Weights of a small GPT-style language model, trained from scratch on English Wikipedia.
Size: 11 layers, width 256, MLP 320 SwiGLU, 6.66M parameters.
Architecture: rotary positions, biases on query, key and value, untied embeddings, normalized queries and keys.
Training: 421M tokens, 6423 steps.
MLP neurons of a small language model. Each row is named by its layer, matrix (gate and up: input weights; down: output weights) and neuron, and shows model dimensions 48-143. Each number is 200 + 20 x the weight over its row's rms, rounded and kept within 0 to 999. A neuron's up and down rows have the sign that makes its largest values positive.
Before each neuron's rows, "fires in" lists the words (lower case) most often at its 100 highest values on Wikipedia text that the model never trained on.

fires in: "is", "with", "in", "were", "appointed", "are"
L7.gate163,221,164,223,235,188,220,212,190,212,163,191,180,201,211,214,212,162,195,211,208,220,192,187,189,223,193,237,229,190,200,230,191,203,182,215,212,191,239,196,183,196,197,186,187,198,204,227,208,193,183,170,194,206,177,213,199,184,186,222,221,181,231,184,181,205,195,155,188,210,189,196,195,165,182,189,216,162,211,232,224,211,204,199,190,202,182,163,233,219,202,194,235,210,195,208,182
L7.up163,219,207,210,208,229,212,201,219,191,189,211,196,219,190,231,221,188,165,228,187,177,185,204,201,203,191,208,216,154,202,232,173,228,189,178,189,237,198,202,162,225,226,191,204,209,191,239,251,203,197,205,181,213,174,216,221,188,230,205,169,218,228,199,190,238,164,196,178,187,227,205,193,176,191,226,205,182,192,248,215,188,177,188,202,193,186,199,197,169,174,223,191,201,194,229,201
L7.down163,188,202,247,169,176,179,212,200,198,233,205,201,189,199,201,190,176,213,190,232,203,188,194,232,199,183,194,202,211,185,191,211,209,216,197,216,188,206,183,221,187,240,203,218,161,216,148,147,233,189,235,192,216,237,206,198,197,195,203,186,192,170,220,228,189,197,187,181,205,209,223,201,192,157,198,175,216,194,184,199,197,181,177,201,190,191,220,188,230,169,212,225,193,221,174,212

fires in: "with", "a", "its", "s", "of", "the"
L7.gate176,197,199,207,197,203,159,198,214,218,190,200,192,192,207,169,208,176,201,174,195,195,181,191,190,206,168,224,221,226,181,216,210,194,191,201,180,198,201,210,201,182,237,162,181,219,208,184,190,209,184,223,212,225,241,182,212,175,220,230,177,232,216,186,189,203,224,180,177,213,231,202,196,161,229,204,221,194,194,208,234,212,155,173,206,194,210,222,215,247,202,195,224,228,234,151,195
L7.up176,223,206,232,235,205,179,241,202,234,175,185,216,216,198,221,194,192,202,184,223,203,223,190,203,151,214,188,236,181,178,199,202,192,166,190,188,185,217,222,205,218,216,211,184,210,213,187,193,206,211,173,181,236,199,176,214,227,187,190,210,200,193,187,223,174,206,226,199,203,189,194,211,191,185,225,195,189,232,190,209,167,201,180,240,177,181,199,197,230,190,183,178,186,229,189,208
L7.down176,244,202,156,181,185,205,197,197,203,196,171,216,190,187,222,242,201,219,249,217,211,200,238,202,196,203,199,231,195,205,208,203,203,182,205,215,208,162,192,208,212,222,228,210,176,169,203,204,209,217,204,205,193,189,228,197,175,192,227,189,191,218,178,220,249,214,188,221,219,194,199,183,191,189,219,172,174,181,217,179,207,191,172,199,206,207,198,224,157,211,198,202,239,167,217,230

fires in: "the", "of", "s", "for"
L5.gate282,212,182,229,229,215,184,210,209,176,177,229,194,187,179,201,197,204,192,199,217,159,199,226,184,155,190,213,199,175,186,202,209,188,203,184,212,184,188,203,201,188,227,169,221,218,221,211,200,206,196,196,182,203,174,161,190,179,209,242,190,239,197,184,203,191,201,218,259,201,201,183,194,166,220,195,228,155,207,232,222,212,210,194,205,203,215,199,187,215,211,177,204,161,210,175,197
L5.up282,205,182,191,212,206,187,215,175,167,178,211,202,184,181,181,213,192,210,200,191,225,171,214,183,190,192,182,213,199,199,203,205,202,173,176,177,199,200,189,213,208,189,192,186,216,220,192,195,232,158,154,196,208,204,205,170,187,208,227,213,209,184,176,170,221,186,225,208,180,220,165,211,183,197,188,220,165,234,195,196,235,203,219,195,205,210,165,224,195,222,173,211,207,214,235,194
L5.down282,192,201,216,209,221,188,188,178,200,186,187,239,188,154,182,154,192,191,225,195,200,184,201,173,225,228,174,193,172,185,221,242,191,180,204,183,207,221,188,167,218,216,202,201,205,237,189,201,205,204,209,178,191,205,215,190,194,208,165,198,197,205,174,238,197,206,212,181,202,200,196,198,214,211,177,224,190,226,187,218,227,203,202,213,182,225,175,196,201,221,191,201,202,200,196,180

fires in: "was", "is", "be"
L3.gate100,177,188,160,192,187,228,202,175,180,191,199,206,213,184,201,197,206,212,205,224,179,220,161,184,217,204,241,190,181,181,203,181,152,207,209,210,186,211,221,178,179,180,161,206,209,178,206,164,189,215,200,185,233,193,189,184,174,215,227,187,223,193,199,191,206,208,199,216,202,188,230,195,217,199,186,239,147,204,216,180,192,218,189,200,225,216,190,200,217,212,206,207,196,230,167,176
L3.up100,177,175,158,209,203,225,153,171,183,197,158,203,244,207,187,209,173,190,227,229,177,158,210,194,220,174,215,176,223,188,231,213,210,219,211,205,239,199,187,178,203,181,181,199,193,176,215,206,182,218,205,195,198,231,185,180,199,206,201,211,210,216,183,172,208,229,190,186,160,198,207,216,228,190,201,208,215,198,179,200,185,199,204,174,234,212,218,200,162,226,231,202,199,232,186,201
L3.down100,195,192,199,210,194,189,199,196,215,179,202,190,194,184,182,207,218,200,212,211,166,205,225,185,204,221,191,200,226,200,245,200,210,199,223,211,219,217,180,205,221,193,203,196,136,204,220,183,186,209,194,190,211,211,185,202,218,167,226,247,220,180,156,226,215,234,211,200,204,222,230,212,246,209,164,209,200,198,193,217,245,248,142,205,218,223,201,190,215,241,219,225,176,195,219,193

fires in: "various", "several", "five", "four", "six", "three"
L3.gate120,210,196,174,194,166,200,172,196,184,225,200,194,196,215,170,203,196,171,175,180,213,194,214,191,169,195,204,174,181,194,228,221,186,216,222,218,196,197,199,205,224,217,202,200,213,178,204,186,224,196,245,187,240,178,196,211,189,197,213,228,223,171,174,191,215,146,206,245,197,201,218,243,183,182,198,217,200,172,194,207,152,196,220,218,194,241,235,215,173,232,226,198,195,189,208,188
L3.up120,206,202,223,182,207,192,152,199,217,216,218,178,175,204,194,206,204,195,167,194,216,203,221,202,180,217,192,214,211,206,207,205,167,229,204,228,237,194,189,200,224,212,230,216,192,192,205,198,177,212,196,190,178,151,217,177,204,209,190,217,207,224,163,176,227,188,227,216,200,206,240,226,213,178,233,193,211,202,180,193,168,199,206,213,181,235,219,178,171,208,180,207,181,185,203,198
L3.down120,165,215,196,232,184,180,203,219,200,202,192,210,197,160,200,212,192,215,209,204,198,153,208,212,227,213,196,173,205,193,202,177,169,171,190,204,195,176,198,208,208,175,221,232,219,198,172,202,192,200,200,184,219,192,206,202,200,164,199,213,194,190,207,179,198,184,172,209,168,213,191,204,204,212,181,199,186,195,181,214,197,176,217,195,226,230,175,173,216,187,247,225,182,143,182,191

fires in: "north", "south", "southwest", "southern", "east", "eastern"
L3.gate197,232,184,221,179,193,251,195,172,209,215,221,186,206,197,163,195,199,188,175,197,187,213,223,163,188,189,198,187,192,221,187,174,227,199,237,154,167,256,170,215,226,185,188,231,213,216,208,184,171,207,229,227,205,185,207,194,207,183,174,198,206,232,194,201,179,177,191,226,185,213,215,200,188,212,213,203,152,237,224,211,196,184,215,221,200,220,188,214,262,224,237,170,197,201,208,173
L3.up197,227,214,192,203,194,213,189,201,176,211,205,173,147,230,166,244,183,177,183,163,199,215,218,215,204,209,216,213,195,204,202,187,206,188,199,175,208,261,218,214,232,171,231,230,217,221,195,223,143,193,221,189,208,203,199,202,202,205,167,209,191,218,196,187,193,194,195,199,167,207,197,203,197,227,222,170,203,181,208,200,175,225,203,178,176,212,210,202,223,229,178,183,194,200,204,184
L3.down197,231,222,206,179,199,228,176,142,222,200,247,214,192,210,203,206,199,207,185,187,217,198,231,203,198,236,184,211,158,222,204,172,192,202,198,180,198,218,172,194,219,193,197,149,242,204,199,195,189,191,191,210,190,202,191,175,215,174,184,190,202,202,202,195,216,181,215,176,173,202,218,199,217,195,215,201,198,197,214,198,241,221,157,223,213,220,216,192,243,211,207,190,197,174,209,181

fires in: "two", "many", "four", "five", "six", "three"
L3.gate179,215,187,243,186,194,198,212,228,201,222,161,226,210,224,196,220,229,197,165,204,209,213,188,187,194,194,193,196,209,221,201,176,168,186,207,243,191,207,189,217,206,193,204,224,212,157,217,188,199,200,217,181,213,213,182,196,225,223,165,220,224,155,180,181,183,174,210,213,200,217,212,227,209,198,198,191,208,198,230,209,178,177,210,188,182,257,172,230,178,198,188,201,173,197,208,220
L3.up179,184,216,235,200,219,198,189,210,173,241,198,191,217,213,190,225,231,199,205,186,211,139,191,196,181,178,190,144,187,174,210,244,198,168,175,219,196,210,202,164,201,194,197,225,182,195,179,192,173,216,170,207,231,193,184,194,191,228,213,210,199,199,175,164,218,177,202,234,158,187,205,222,188,221,172,205,194,183,162,200,178,201,211,233,203,229,188,197,202,213,214,213,169,183,215,200
L3.down179,214,208,192,251,181,192,170,179,206,209,147,233,177,203,202,173,209,190,185,193,195,197,194,218,227,240,208,182,220,201,204,188,198,187,215,210,196,192,199,197,233,185,201,215,225,202,187,175,176,192,184,193,184,188,199,175,182,193,218,208,189,202,191,179,208,154,169,195,187,218,193,199,167,193,190,178,193,195,191,257,204,208,210,176,188,248,187,200,187,229,197,207,186,163,197,204

fires in: "can", "more", "most", "less", "may", "social"
L3.gate157,199,175,217,201,199,206,216,224,180,216,216,208,212,150,205,205,189,177,192,216,204,206,232,205,190,235,213,153,164,193,238,207,218,214,196,172,173,198,173,209,218,185,183,191,174,201,246,162,206,205,182,187,172,189,174,191,208,204,201,210,211,190,231,180,177,192,182,208,181,205,168,189,188,206,190,216,223,219,204,216,207,206,211,208,207,209,198,208,198,191,152,194,234,198,180,179
L3.up157,184,177,179,175,201,223,213,216,200,199,188,194,193,194,179,214,192,204,226,187,217,210,235,188,146,228,206,193,245,181,230,195,220,205,201,162,175,192,183,171,196,202,184,167,206,245,194,193,185,204,200,160,164,203,183,189,210,199,167,197,199,192,187,180,185,183,204,220,190,238,197,190,183,220,218,238,236,201,190,171,201,209,215,184,207,200,180,221,221,198,153,201,200,212,158,179
L3.down157,242,219,202,175,213,162,231,165,211,178,183,177,219,153,218,214,220,193,210,189,238,195,197,208,216,219,186,239,210,218,197,201,216,159,208,162,191,217,181,194,203,225,199,209,227,191,200,234,224,186,199,214,176,190,159,192,196,227,169,172,199,207,186,173,181,167,180,183,214,218,161,206,285,186,220,219,214,180,169,167,185,193,206,181,212,205,215,199,175,200,198,205,203,205,200,187

fires in: "a", "south", "eastern", "different", "north", "southern"
L7.gate42,178,175,182,137,185,187,226,211,195,228,197,180,229,237,164,207,185,184,199,191,206,223,210,233,177,213,186,174,186,207,211,155,179,212,211,206,187,181,190,208,231,218,224,212,218,200,206,199,174,174,233,238,200,175,166,192,219,181,181,199,201,186,222,171,194,143,203,213,220,212,184,179,196,173,148,207,177,193,197,189,218,179,193,213,226,200,179,198,209,221,175,185,183,226,188,202
L7.up42,195,212,222,181,190,196,192,207,212,189,198,191,204,197,211,209,195,174,199,214,224,186,207,182,218,210,205,225,239,175,197,210,219,216,205,174,190,197,206,230,197,148,199,191,198,210,183,193,198,215,212,231,213,187,215,198,240,197,214,200,229,242,196,189,183,178,208,206,188,210,232,165,209,198,218,219,184,197,200,175,242,206,217,170,187,190,207,166,202,183,198,217,153,215,186,187
L7.down42,220,211,182,192,210,235,207,239,233,181,209,237,193,204,221,214,189,229,235,224,229,229,172,198,222,174,202,197,134,214,165,216,237,212,234,205,178,211,221,220,192,182,200,192,180,227,195,231,142,209,193,210,187,201,223,177,198,193,174,224,213,206,149,160,216,223,182,203,170,182,191,202,210,200,184,165,221,210,185,199,156,205,183,200,214,180,205,222,192,199,217,226,218,215,227,220

fires in: "a", "who", "two", "three"
L7.gate292,222,174,198,205,210,187,204,210,191,219,171,220,181,231,213,207,217,196,181,190,207,191,181,165,257,228,199,208,178,153,206,187,217,201,232,221,179,183,205,202,167,207,172,220,195,212,175,186,173,189,205,178,223,214,140,176,213,187,193,216,192,220,175,213,188,186,173,221,212,238,248,214,213,224,215,200,204,200,224,190,180,166,188,204,196,198,197,213,186,198,225,188,193,226,208,201
L7.up292,204,208,181,217,218,227,197,214,235,198,173,202,195,218,200,197,205,189,226,175,206,190,174,183,169,205,177,222,179,196,222,217,210,185,189,195,199,191,195,197,186,186,182,181,191,186,183,181,179,218,189,211,211,224,216,158,159,191,209,200,204,236,169,171,209,203,190,198,180,199,239,169,253,204,230,211,236,167,219,183,186,230,202,176,204,216,186,187,240,197,242,219,201,224,195,212
L7.down292,188,186,195,230,170,228,213,180,180,241,225,221,201,159,193,171,232,210,193,180,203,208,178,210,217,220,155,195,207,212,196,183,198,191,196,192,192,221,215,220,207,197,165,187,168,215,182,230,206,206,220,220,205,203,195,237,204,202,211,172,211,184,206,238,223,199,193,186,192,227,192,189,155,186,141,198,186,206,196,185,221,182,203,238,165,186,246,192,205,239,208,187,192,204,189,247